config.yaml
n_layer: 14
d_model: 160
n_head: 2
n_kv_head: 2
head_dim: 64
d_mlp: 320
vocab_size: 9650
activation: "gelu"
norm: "layernorm"
norm_place: "pre"
norm_eps: 1e-05
positions: "alibi"
qk_norm: false
attn_scale: 0.125
bias: "none"
tie_embeddings: true
parallel_block: false
init: "normal"
init_std_qkv: 0.0181
init_std_o: 0.00342
init_std_up: 0.0181
init_std_down: 0.00342
optimizer: "muon_variant"
lr: 0.00846
lr_mult_o: 4.0
lr_mult_down: 2.0
beta1: 0.93
lr_head: 0.00894
grad_clip: 1.0
warmup_steps: 200
schedule: "wsd"
decay_fraction: 0.66
decay_shape: "linear"
final_lr_fraction: 0.1
batch_tokens: [32768, 65536, 131072]
seq_len: 256
doc_mask: false
train_tokens: 330000000
steps: 4646
dataset: "wikipedia_en"
MLP neurons of a small language model. Each row is named by its layer, matrix (up: input weights) and neuron, and shows model dimensions 0-95. Each number is 200 + 40 x the weight over its row's rms, rounded and kept within 0 to 999.
After each neuron's rows, "fires on" lists the tokens most often at its 100 highest values on Wikipedia text that the model never trained on.

L2.up268,183,162,182,227,203,210,193,228,146,207,148,174,202,239,193,136,225,199,281,160,174,185,192,154,226,201,215,249,136,242,193,192,228,215,213,211,253,258,249,104,199,136,252,168,254,163,209,169,201,240,206,120,231,185,215,244,194,286,200,223,223,177,166,170,243,188,201,166,277,215,147,233,123,232,122,216,129,207,194,231,169,222,188,206,155,220,198,257,251,188,191,212,220,218,163,121
fires on: " after", " during", " Rep", " During"

L11.up42,222,244,160,153,157,181,215,170,231,189,217,231,244,223,225,248,168,177,148,241,188,168,206,274,234,194,206,154,218,217,138,156,225,184,179,201,137,158,219,200,201,179,253,161,181,220,222,166,228,172,189,200,210,213,150,187,227,164,201,213,199,158,179,195,188,175,197,194,212,234,188,188,219,226,141,239,244,168,181,198,196,231,81,115,225,136,260,249,154,141,221,204,234,167,208,161
fires on: " |", " of", "aged", " number", " and", " "

L10.up125,172,202,229,157,186,197,233,238,203,187,224,185,205,128,253,143,136,158,196,203,226,223,229,156,217,171,66,190,226,192,234,120,170,220,227,177,219,260,198,193,180,217,174,310,211,177,194,184,129,157,188,185,223,220,189,202,283,225,177,209,202,257,188,162,168,129,223,194,227,218,223,200,160,165,210,159,206,178,237,180,140,215,204,175,168,160,110,233,162,176,247,160,195,231,200,193
fires on: ".", " and", " &"

L4.up8,226,201,220,168,192,264,182,189,205,254,225,152,212,144,236,186,175,212,167,192,246,198,205,188,145,203,183,251,189,253,239,242,154,238,241,231,271,193,199,233,226,189,189,231,178,198,203,212,164,145,129,174,180,189,137,182,167,219,243,201,108,170,204,236,195,154,243,243,277,127,207,271,173,217,172,174,184,247,208,171,210,184,256,127,128,195,192,200,262,189,241,170,186,111,194,249
fires on: " ", " that", " where", ")\n\n", " but", " which"

L8.up300,223,218,224,205,220,214,223,196,167,186,254,196,251,231,192,229,154,193,138,177,233,267,219,168,144,160,207,227,190,207,208,181,245,300,159,202,213,187,151,159,211,189,224,257,209,254,229,220,193,167,235,157,218,184,128,226,184,238,228,125,213,191,226,185,286,215,147,238,164,171,205,210,234,191,196,238,207,194,219,196,251,182,160,114,139,175,231,227,165,283,142,134,168,249,205,200
fires on: "-", " |", "\n", " (", " Site"

L10.up225,155,190,213,176,203,138,195,204,167,155,237,194,193,200,203,242,192,175,269,148,241,205,202,148,178,205,145,153,205,182,259,162,243,197,181,273,217,218,187,231,257,249,179,162,152,239,213,198,191,226,222,273,220,233,205,256,233,234,237,113,139,214,211,181,177,154,239,240,202,203,176,229,122,186,116,200,262,150,185,197,150,236,237,249,219,176,195,223,137,178,176,243,239,230,204,156
fires on: "-", " |", ":", " H", ".", ","

L10.up137,268,157,226,136,190,269,168,188,153,240,193,219,212,171,201,249,207,122,196,203,166,205,285,155,143,211,239,164,208,224,185,274,216,235,247,252,192,138,155,160,214,205,192,257,229,262,227,187,183,242,238,206,183,227,151,146,259,185,261,209,210,241,167,146,228,229,286,196,163,244,96,172,198,121,217,215,142,209,177,230,265,140,168,210,191,226,199,165,175,215,98,266,214,270,138,154
fires on: ",", " of", " the", "ern", " and"

L11.up263,141,170,208,203,233,247,184,239,174,204,172,186,205,231,260,173,273,181,214,159,239,158,134,138,267,174,262,203,207,192,225,222,190,238,204,226,203,224,266,178,175,160,143,180,141,220,205,210,204,256,134,139,163,209,135,142,183,160,256,278,188,187,207,226,161,220,266,208,197,199,194,115,160,203,163,244,161,172,230,206,139,220,191,218,238,200,234,153,143,158,214,206,239,196,165,136
fires on: " to", " tri"

L8.up24,203,258,243,241,228,140,233,228,170,201,212,196,165,191,207,197,163,155,250,210,227,174,243,235,139,171,243,165,199,262,185,180,205,222,157,165,138,211,254,168,275,172,218,136,157,186,286,206,221,189,150,213,175,200,227,258,148,164,178,183,254,182,121,269,206,154,241,194,219,85,149,303,188,213,170,207,237,193,218,178,211,197,172,217,237,200,139,172,187,158,169,262,277,212,227,225
fires on: ",", "2", "),", "}"

L10.up179,239,220,196,222,137,234,196,181,171,211,160,191,131,150,189,247,231,205,192,238,245,229,187,203,195,161,125,193,193,196,222,241,168,175,265,188,206,238,160,219,159,182,253,173,175,240,169,243,208,221,190,166,258,200,192,324,267,148,248,186,208,179,221,164,106,177,220,227,203,222,165,178,264,246,191,203,155,146,155,224,126,221,141,187,263,264,200,181,162,203,195,190,199,157,242,182
fires on: " |", " ", "0", " of", ";", ":"

L10.up63,217,198,254,242,256,147,196,177,183,167,191,208,263,214,185,166,141,221,221,176,278,154,161,204,221,186,188,143,193,224,142,231,155,200,281,142,203,164,239,121,244,132,240,187,146,155,176,179,188,287,236,188,223,140,208,146,214,173,220,207,161,222,178,185,195,155,198,122,217,182,128,269,228,164,198,213,226,178,158,245,226,303,214,209,153,190,182,156,173,240,155,186,255,178,217,280
fires on: " \"", ",", ".", "1", "S"

L10.up114,199,182,226,164,123,178,205,161,278,245,161,230,192,160,134,183,222,209,193,203,171,211,211,197,236,255,166,169,150,269,186,205,154,215,212,216,237,192,165,140,234,219,226,201,231,190,179,164,162,227,239,273,167,252,204,216,161,216,223,238,165,188,223,191,170,232,227,197,177,179,178,224,315,243,168,188,247,207,171,132,188,201,213,189,164,131,173,191,134,228,236,243,242,201,277,285
fires on: " both", " one", " all", " L", " part", " Player"

L6.up248,259,173,189,173,180,241,143,183,165,211,242,272,212,171,188,249,171,202,213,184,196,211,208,177,251,259,227,264,159,210,257,205,132,216,262,212,154,214,214,132,254,218,217,210,200,196,231,178,209,215,252,178,163,197,186,130,222,146,170,237,167,174,240,211,192,161,139,147,168,241,221,196,195,137,173,182,235,306,178,226,197,195,202,193,168,191,191,203,195,231,168,179,223,236,182,201
fires on: " of", " and", "ate", "ates", "ure"

L5.up163,180,185,251,181,146,189,164,122,232,224,169,231,218,191,233,162,259,160,185,236,239,261,120,224,242,218,145,283,188,239,156,207,197,220,213,195,263,208,223,144,139,213,169,268,212,226,205,164,219,121,163,191,158,189,172,244,279,219,247,212,198,173,185,239,173,227,208,179,194,181,203,263,142,209,157,230,238,180,130,135,257,203,215,206,220,203,201,221,225,173,173,169,234,209,186,230
fires on: " of", " to", " ", " on"

L2.up230,212,190,190,248,179,188,214,107,243,165,127,191,254,130,207,181,250,217,160,244,217,259,228,191,249,223,226,176,164,244,185,226,175,238,267,162,193,198,212,169,249,184,199,168,153,211,211,277,210,212,174,207,230,210,175,160,275,213,168,160,158,152,265,199,231,206,228,251,173,194,172,215,190,192,232,76,145,258,200,240,181,258,221,250,198,190,273,202,223,210,181,155,245,136,226,246
fires on: "-"

L8.up100,142,151,229,186,224,214,169,239,223,237,241,149,239,118,199,160,191,174,222,174,215,245,245,166,164,208,205,204,202,167,200,243,281,166,191,178,180,188,195,207,203,203,228,319,211,161,195,210,184,189,278,142,247,247,188,143,286,188,188,205,200,252,125,189,199,229,170,227,134,197,88,121,219,244,207,196,141,209,137,200,245,173,199,190,208,233,227,255,227,182,173,192,189,244,189,116
fires on: " of", ":", " in", ")"

L8.up63,190,149,307,207,112,163,174,157,245,140,200,246,220,154,246,139,153,195,169,201,193,207,161,226,195,214,209,202,213,247,193,164,196,152,210,227,123,243,235,134,148,181,204,242,188,233,177,190,155,243,233,115,200,233,191,157,183,224,199,258,218,212,246,208,203,181,176,246,203,209,245,245,227,235,167,180,246,175,222,166,167,175,89,247,197,128,220,236,196,137,226,201,264,242,221,180
fires on: " of", ".", "art", "op", "aged"

L10.up209,214,238,214,217,164,142,128,221,155,236,222,187,163,162,222,221,161,203,159,193,179,223,193,156,218,151,184,230,194,218,196,115,159,190,224,74,151,253,156,226,174,182,230,202,156,149,178,250,240,205,194,208,226,166,161,313,239,238,192,226,214,172,173,269,271,197,196,218,212,179,173,199,229,203,220,168,199,190,219,197,185,218,190,141,176,245,191,211,231,187,199,192,141,184,203,271
fires on: " ", "-", "'\n", " th", "é"

L8.up195,105,246,216,227,255,182,304,115,227,269,273,145,210,193,142,172,187,240,254,190,331,178,162,239,177,200,118,161,223,144,197,185,239,159,224,255,172,227,238,113,164,214,118,240,232,214,188,223,218,187,170,188,203,172,191,203,228,230,168,184,212,213,169,219,192,198,224,160,260,190,196,233,160,234,187,175,233,167,171,191,255,157,266,173,193,190,154,174,148,152,211,163,210,181,172,153
fires on: " I", " to", " you", "'t", " ±%"

L4.up150,262,182,188,245,206,211,193,234,145,197,171,212,266,235,217,129,206,187,154,192,190,253,221,256,187,180,180,262,156,192,181,232,171,210,260,230,170,254,243,232,199,184,207,193,164,168,135,180,169,195,182,234,205,184,126,212,230,229,219,252,206,171,160,250,200,201,239,170,290,239,112,90,189,158,177,156,262,209,213,202,197,202,141,221,229,162,215,123,148,211,190,229,247,179,253,215
fires on: "–", "R", "-", "C", " |\n", "L"

L2.up59,259,178,200,172,174,220,152,168,155,221,257,175,214,184,161,219,177,205,158,115,240,189,114,223,216,253,147,168,191,227,184,176,302,175,234,236,245,247,219,269,209,208,218,237,103,181,190,218,146,184,160,199,162,216,211,263,248,219,188,214,160,192,213,242,245,185,209,240,231,177,138,186,164,165,259,176,103,286,258,241,230,214,257,205,185,267,187,210,250,203,215,231,247,182,131,149
fires on: " ", ")", ";", " |", " is", "°N"

L4.up4,113,233,155,181,195,203,207,224,154,156,238,266,201,123,199,219,268,229,181,181,248,151,183,262,157,190,223,163,272,140,230,255,210,135,184,188,186,218,202,181,191,207,251,169,123,209,214,168,258,222,186,226,148,194,138,153,192,181,238,229,207,229,135,142,195,165,240,112,177,186,213,203,203,260,194,247,196,169,257,160,218,221,225,170,202,190,233,187,230,229,228,251,269,156,196,196
fires on: " she", ",", " he", " was", "9", " to"

L6.up40,228,122,237,211,192,183,217,257,133,166,203,269,212,195,175,220,127,197,199,169,203,204,255,168,201,175,160,217,197,167,236,164,211,137,185,276,194,231,200,238,245,160,118,219,216,212,220,183,235,206,246,189,253,206,134,162,185,170,220,207,217,307,142,230,278,253,214,235,243,174,269,166,170,205,252,142,121,220,133,195,83,169,169,166,193,146,216,167,179,158,188,166,230,160,248,145
fires on: "st", "c", " |", "th", "k"

L8.up38,218,175,244,212,258,183,245,200,196,152,211,161,237,231,204,196,262,212,227,203,284,192,178,196,174,172,246,182,232,200,184,204,201,155,217,231,140,204,330,172,196,180,245,167,237,240,273,217,182,216,192,208,228,127,173,166,160,262,191,163,111,299,166,185,182,216,226,207,237,269,195,279,169,180,128,243,201,189,186,168,271,196,223,222,240,265,166,239,140,223,195,251,175,181,197,229
fires on: ".", " \"", ",", ":", " and"

L11.up18,232,227,239,149,140,159,150,199,209,233,154,221,226,173,195,153,175,293,163,233,209,251,280,231,220,233,197,213,197,170,209,206,157,166,263,140,210,163,158,127,177,174,190,185,199,210,215,244,184,126,209,206,179,123,186,253,146,338,164,165,171,232,206,218,241,229,232,191,191,180,167,197,165,172,226,156,185,183,207,235,147,129,198,213,266,260,266,184,219,135,174,221,227,159,161,198
fires on: " ", "\n", " r", " R", "2"

L11.up135,245,234,284,186,146,168,205,254,251,208,285,203,193,248,171,191,186,134,241,211,185,185,160,164,101,209,199,223,211,221,216,150,170,197,193,137,199,167,250,129,239,111,259,238,142,220,174,236,221,147,271,180,179,138,151,218,194,204,228,230,98,198,221,201,230,158,258,177,221,174,209,155,199,188,250,202,240,217,270,121,200,142,237,253,154,233,162,196,195,128,181,202,232,199,193,223
fires on: " ", "9", "op", "0", "1"

L4.up167,259,200,181,246,234,229,307,179,204,207,197,225,203,217,230,128,212,198,236,276,235,236,187,188,191,169,223,179,134,259,204,222,185,238,301,223,178,177,245,215,242,218,197,226,183,208,176,186,163,118,225,233,176,173,238,177,253,245,196,246,171,152,197,194,243,197,178,173,193,225,212,336,180,170,227,112,189,225,173,244,211,202,211,192,139,219,215,209,197,186,247,222,105,143,205,139
fires on: "-", "–"

L11.up24,234,226,138,269,154,202,181,178,217,282,176,213,224,126,125,159,187,165,244,259,277,239,204,243,117,180,208,211,215,200,217,210,168,222,179,261,211,204,183,180,133,84,266,202,229,217,190,185,122,127,167,173,193,193,174,167,238,109,211,214,209,132,179,160,181,185,209,238,246,263,208,223,209,176,266,232,199,218,173,164,134,278,138,159,176,222,187,258,163,201,171,219,147,208,180,199
fires on: " ", "-", " (", " |", "–", ","

L4.up282,202,293,155,234,170,222,203,183,185,139,267,194,208,202,277,123,211,139,150,249,183,152,159,118,164,213,244,251,137,261,212,211,196,209,144,244,230,219,234,258,179,153,194,200,220,238,272,187,182,198,225,268,267,158,231,212,250,210,169,234,236,190,197,113,289,214,186,185,187,159,205,117,175,244,202,249,167,215,142,204,251,168,131,178,122,241,222,183,116,252,212,185,241,234,219,183
fires on: " by", ":", "=", " place", " to"

L6.up72,164,183,175,223,140,241,206,174,148,137,116,233,192,175,166,177,144,206,282,208,231,141,211,210,208,116,229,231,142,275,218,146,142,179,193,222,191,179,213,168,261,239,255,162,215,263,293,202,274,186,144,216,168,195,215,215,252,248,252,242,170,205,143,279,179,134,250,172,93,194,220,239,195,243,243,225,169,191,204,211,243,204,237,186,200,262,164,202,218,202,245,176,263,209,171,219
fires on: ",", ";", ")", "),"

L8.up266,183,171,187,268,212,174,111,202,201,242,340,211,303,224,235,246,224,216,146,187,257,140,121,203,174,190,220,241,138,197,214,226,198,199,229,150,226,198,231,183,173,205,258,212,256,231,132,229,195,237,177,200,237,161,200,165,265,232,225,113,163,224,145,244,240,230,193,146,232,253,174,236,191,211,188,225,179,202,187,206,237,264,234,170,184,190,259,178,145,233,165,176,196,203,230,229
fires on: " and", " but", ",", "N", " he", " ("

L6.up311,167,202,197,252,157,211,147,216,126,204,225,189,148,198,92,179,209,140,160,97,201,168,211,201,229,190,161,283,239,173,149,174,253,186,185,221,198,312,217,178,315,196,183,210,224,237,236,237,173,167,251,149,294,151,138,205,211,230,226,139,169,234,266,199,222,208,197,173,132,183,235,191,254,172,288,187,174,211,209,128,178,244,214,175,136,174,106,282,188,196,156,169,165,176,212,203
fires on: " |"

L8.up212,217,200,232,147,236,199,168,212,177,140,235,225,208,184,226,180,184,139,215,204,161,198,208,225,245,268,214,194,191,225,134,185,248,207,178,229,213,170,175,159,136,188,134,315,184,215,297,190,122,148,255,169,227,196,243,247,308,204,254,183,216,143,178,220,264,287,185,234,122,221,191,298,176,149,131,240,198,230,177,181,210,212,150,205,137,186,240,149,187,222,76,188,189,236,214,180
fires on: " the", "On", " on", " of", " that", "aged"

L5.up116,198,212,167,174,202,198,233,188,258,193,192,195,192,205,235,102,123,195,206,205,221,247,227,190,204,219,257,230,203,199,196,142,170,241,234,155,230,236,216,162,167,183,145,211,184,221,189,180,206,196,240,172,168,192,158,235,286,175,163,202,232,292,238,179,164,111,134,225,198,185,140,225,202,207,245,168,225,182,180,228,176,157,216,164,195,218,135,240,179,239,222,200,189,188,83,200
fires on: "ie", ".", "y"

L4.up77,231,259,230,261,155,239,98,210,189,232,105,207,172,197,201,242,242,142,116,158,197,227,199,175,218,169,226,182,246,259,210,270,122,207,209,229,170,188,229,194,245,206,247,224,191,203,216,182,207,174,177,248,195,244,194,137,218,266,108,206,187,179,171,198,185,204,209,164,143,189,186,225,121,232,235,288,246,247,203,205,210,226,244,153,171,180,191,149,264,220,237,176,214,260,190,140
fires on: " s", " th", " p", " just", " m", " sh"

L6.up149,186,123,257,118,165,172,202,191,174,247,201,209,166,136,237,202,200,215,223,159,187,257,230,221,235,217,222,285,208,194,226,225,177,139,216,207,175,183,164,172,189,198,215,286,127,130,237,200,204,115,227,204,195,178,249,202,256,210,324,244,181,194,199,183,177,201,172,186,205,174,178,202,199,270,204,184,157,184,63,205,177,168,151,165,277,243,220,154,177,183,250,153,255,214,240,159
fires on: ".", " of"

L2.up274,119,159,187,208,174,174,217,153,193,231,238,227,189,210,173,167,219,207,182,180,196,170,220,186,193,177,178,192,260,221,209,217,207,164,214,205,154,214,172,177,208,206,182,208,152,243,170,223,238,223,208,189,248,143,184,233,204,146,216,258,138,182,223,133,167,184,194,298,226,176,253,226,198,204,164,204,170,257,187,278,97,206,202,190,164,252,204,237,173,207,194,251,249,223,168,212
fires on: " at", " of", " in", "et", " metres", ":"

L4.up82,203,183,217,237,234,207,187,217,171,191,182,182,214,154,214,188,212,189,232,216,215,200,210,128,161,188,194,180,159,211,207,219,184,204,250,235,169,241,211,223,238,159,217,176,285,188,184,230,183,134,228,249,186,232,232,204,239,154,221,218,193,251,197,142,253,209,124,232,260,198,92,219,150,188,217,154,200,140,243,223,166,243,159,138,167,187,184,223,190,180,301,168,219,194,259,149
fires on: " -", "),", "-", "):", ")."

L5.up258,197,181,194,199,248,181,202,212,192,198,202,269,227,111,213,132,221,146,175,208,157,195,184,235,163,184,190,252,150,222,152,154,175,119,190,266,253,154,217,234,226,235,185,248,126,179,243,172,196,231,163,268,224,235,259,206,119,168,203,242,157,198,214,162,251,149,65,241,231,124,207,206,192,212,225,246,224,194,184,266,208,242,120,129,194,286,107,174,165,170,225,183,188,150,192,183
fires on: "m", "st", "let", "qu", "b", "sh"

L2.up127,201,250,184,173,142,193,170,189,253,210,151,231,170,141,132,239,126,240,188,257,280,152,180,213,203,184,240,212,145,219,211,182,230,180,218,189,183,228,222,184,231,251,252,191,189,193,176,226,195,130,173,145,222,222,181,201,267,188,251,204,199,165,186,176,151,237,227,267,202,175,219,251,141,175,207,202,200,182,192,168,203,252,232,157,111,218,203,227,240,181,202,182,228,154,260,263
fires on: " ", "==\n\n", "–", ".\n\n"

L8.up141,244,224,247,195,205,235,164,146,237,220,176,231,180,209,203,263,168,180,110,171,213,227,213,193,205,178,188,204,169,264,329,225,220,200,198,207,192,195,211,189,191,165,274,201,190,200,149,266,210,226,192,227,203,200,170,222,232,186,244,182,124,222,183,166,211,163,217,190,112,172,182,231,142,128,235,187,188,164,238,217,298,190,262,152,172,241,180,238,203,196,205,173,149,146,207,230
fires on: " ", " ("

L10.up39,174,184,243,215,244,240,235,182,200,217,212,201,221,146,170,174,260,105,209,178,148,225,168,222,288,187,204,205,183,220,151,216,173,226,177,191,233,230,187,257,275,206,156,242,131,216,133,239,225,231,251,207,251,216,160,271,231,135,235,191,223,258,209,191,156,180,213,179,204,154,198,157,226,131,211,156,197,233,215,139,197,263,199,170,204,247,258,227,188,93,182,126,145,194,231,116
fires on: " re", " |", "st"

L5.up270,178,267,171,201,229,237,238,204,171,255,241,201,241,189,200,167,197,137,140,186,208,204,194,137,248,194,182,151,209,171,89,178,190,181,202,250,174,170,291,175,211,214,271,264,183,210,189,198,151,211,188,240,221,171,232,247,213,223,183,267,213,280,187,186,196,204,72,210,198,249,221,204,164,230,179,227,279,169,177,176,210,158,180,147,195,200,283,239,204,234,141,159,161,277,163,229
fires on: " an", " on", " to", " taken", "orn", "on"

L4.up243,127,221,228,195,161,187,295,187,200,140,213,168,254,120,283,199,180,207,211,221,199,198,180,218,189,182,101,206,220,208,153,124,144,196,213,159,227,239,256,227,114,259,184,240,266,216,189,192,214,115,128,201,211,194,159,224,269,212,243,145,144,144,206,188,262,240,270,174,196,161,234,219,255,236,167,229,237,136,131,202,186,228,205,180,204,180,193,168,224,260,185,220,243,260,171,260
fires on: "-", ",", " that", " including", ":", "."

L8.up293,230,205,167,207,176,144,215,169,172,114,258,222,261,237,189,272,281,208,274,184,228,205,174,162,191,197,128,217,189,216,137,218,243,187,185,216,249,216,235,123,214,202,165,223,179,202,225,174,262,204,182,145,208,220,248,285,220,255,221,236,209,258,162,189,176,196,220,204,243,212,152,239,163,137,235,262,133,149,241,144,112,168,172,135,242,219,191,247,204,213,254,229,155,228,171,219
fires on: " after", " After", " of", " During", "On"

L11.up164,173,208,215,215,208,255,125,227,179,197,182,225,161,274,219,198,202,205,239,257,250,142,169,144,154,171,146,232,197,222,148,169,184,191,221,105,211,206,186,205,250,225,184,184,177,199,160,194,144,192,179,197,183,202,212,238,206,222,256,254,193,194,202,221,137,214,281,119,242,118,304,171,236,209,246,177,207,217,187,189,177,229,280,223,126,211,196,229,185,182,167,156,240,211,158,160
fires on: " ", "9"

L6.up25,274,163,259,191,92,239,196,202,243,228,200,251,180,190,230,207,175,192,231,164,201,202,238,202,241,216,179,225,244,242,249,191,171,182,268,162,198,238,136,236,181,248,178,215,209,173,176,189,226,124,170,207,238,207,220,163,184,269,220,240,219,239,198,125,206,182,252,203,201,164,129,247,104,122,204,240,255,183,200,132,129,252,247,204,138,157,182,225,263,169,226,132,203,183,147,185
fires on: "\"", ")", ".", "ed", "ated"

L6.up39,162,198,212,163,170,165,303,221,239,209,170,219,208,156,119,154,160,199,181,230,174,231,232,182,153,201,163,237,166,182,164,180,240,228,203,259,182,221,235,216,182,256,183,217,209,190,234,207,209,271,180,323,225,222,164,238,245,198,208,219,138,186,119,224,244,190,211,191,200,219,152,218,148,190,218,120,198,230,180,154,193,241,168,193,209,204,185,183,124,231,157,291,222,160,161,175
fires on: "–", " &", " |", "/", " and", "-"

L2.up1,130,185,274,206,236,217,267,107,234,218,174,92,245,276,202,214,144,219,196,189,242,268,174,167,211,178,203,134,200,201,207,184,208,121,246,230,83,176,229,199,86,196,182,149,201,187,275,140,212,193,189,197,227,141,212,138,267,227,245,207,213,165,164,278,210,181,166,185,188,215,181,157,180,167,186,156,319,212,209,147,226,170,275,201,208,165,198,234,193,232,155,193,208,200,159,238
fires on: " I", " not", "'t", " you", " never", " to"

L5.up121,179,182,166,202,179,191,229,66,247,202,157,148,200,63,190,228,146,184,176,177,243,205,196,198,196,168,215,213,211,287,154,254,243,192,192,210,149,164,208,230,132,219,187,212,218,190,151,228,218,164,158,211,170,220,179,183,274,129,290,219,217,251,200,167,206,134,230,220,232,195,118,151,183,213,244,213,227,162,209,233,205,173,171,165,149,255,246,167,184,194,202,247,169,218,152,186
fires on: ":", " |", "-", "–", "):"

L5.up177,231,149,242,158,182,192,246,274,198,137,132,246,188,179,227,156,176,218,165,188,287,251,257,216,198,211,169,220,222,188,168,149,218,182,186,264,192,178,244,158,233,123,180,194,192,238,195,191,339,151,174,218,227,202,224,190,210,251,168,235,179,233,147,197,118,161,211,174,214,270,150,232,132,234,219,251,212,226,120,184,175,183,264,178,167,263,188,202,220,185,228,147,196,190,174,184
fires on: ".", ":", " of", ",", "\""

L8.up155,224,215,228,222,164,142,209,190,216,208,193,174,206,180,155,179,177,122,218,183,181,253,255,202,219,221,175,259,159,190,246,158,215,217,184,235,186,189,152,162,246,224,275,241,169,202,177,178,218,135,169,207,276,180,200,141,268,187,211,240,225,210,196,210,244,175,247,192,218,108,159,162,190,107,255,186,80,222,156,213,256,176,147,130,210,208,206,198,165,230,199,222,248,197,214,146
fires on: ".", " of", ":", "end", "ort"

L4.up311,214,206,231,168,188,266,218,103,199,203,133,243,181,156,110,151,153,247,168,227,190,266,198,174,194,175,102,269,238,237,164,216,165,217,219,195,286,242,200,221,197,220,200,207,191,189,157,194,188,194,209,221,190,270,223,194,295,184,235,208,164,172,284,155,240,226,203,274,177,133,212,269,193,122,239,168,195,195,234,224,204,232,227,122,167,211,166,207,222,203,239,201,214,104,161,193
fires on: "-", " "

L4.up122,202,245,214,171,138,180,143,173,159,200,172,170,157,222,138,249,206,214,178,219,196,195,191,270,150,248,100,217,272,233,129,196,210,197,182,235,236,223,204,282,228,153,197,198,238,218,179,237,227,193,227,217,130,196,235,171,211,212,250,241,256,156,210,195,159,180,231,258,214,140,156,186,171,203,239,184,160,185,212,201,159,224,195,198,206,251,222,270,127,202,268,265,216,193,147,153
fires on: " |", "p", " ", "″N"

L5.up210,154,235,143,179,229,197,178,161,188,163,223,142,168,249,287,86,254,160,141,226,216,207,181,256,207,194,179,209,181,169,138,211,206,203,210,197,171,191,239,229,188,249,192,271,229,215,168,195,167,232,245,264,263,195,226,166,218,181,199,229,198,185,234,117,231,133,160,175,198,223,199,121,120,161,231,218,220,218,259,209,150,165,198,206,234,237,160,229,266,193,176,192,228,240,118,244
fires on: " |", ".", "=", ":"

L8.up202,228,234,207,143,118,154,114,213,188,196,188,109,233,213,223,174,184,169,276,249,168,222,150,212,229,263,93,147,162,234,248,160,231,109,216,217,281,227,173,156,248,173,203,200,194,230,198,225,213,192,182,279,179,179,189,256,202,189,225,160,169,173,248,187,270,209,184,164,191,196,158,168,213,195,232,211,212,139,236,212,170,162,231,205,176,213,215,223,131,203,149,195,254,155,210,217
fires on: " /", " D", "el", " ", " |", " R"

L2.up132,218,234,164,205,179,192,226,138,210,175,219,211,184,180,149,229,181,209,161,187,265,150,225,139,291,263,156,122,179,229,253,197,254,230,199,167,231,228,220,248,222,213,211,262,220,245,117,156,181,155,76,284,220,237,163,225,274,222,232,229,179,221,181,216,187,163,270,258,245,223,153,210,183,228,217,184,226,156,193,223,135,235,210,188,278,169,204,192,213,188,174,276,233,157,132,230
fires on: ":", "–", "-", ")\n\n", " ."

L8.up245,197,267,176,199,133,197,231,222,246,228,252,196,175,151,236,204,165,219,227,136,167,205,222,233,205,148,203,216,280,230,150,239,204,203,141,175,213,198,241,243,234,191,224,198,202,209,122,263,227,163,172,195,181,258,227,124,137,190,163,247,157,228,178,176,227,194,224,187,181,179,183,194,134,221,269,212,256,133,205,195,98,295,194,186,234,194,226,177,152,227,246,249,155,198,240,106
fires on: " m", " d", " o", " sh", " he"

L8.up296,191,232,203,228,244,202,201,183,188,229,201,144,137,229,220,246,172,173,220,149,217,214,204,200,198,188,219,221,257,145,176,226,187,186,211,251,135,192,171,164,178,190,245,204,198,232,134,301,202,164,237,155,219,199,215,264,203,235,195,240,240,220,211,173,188,145,86,179,177,149,216,196,226,214,234,189,258,189,168,188,189,213,143,213,231,103,228,221,265,185,157,243,198,254,192,238
fires on: " |", " it", "p", " of"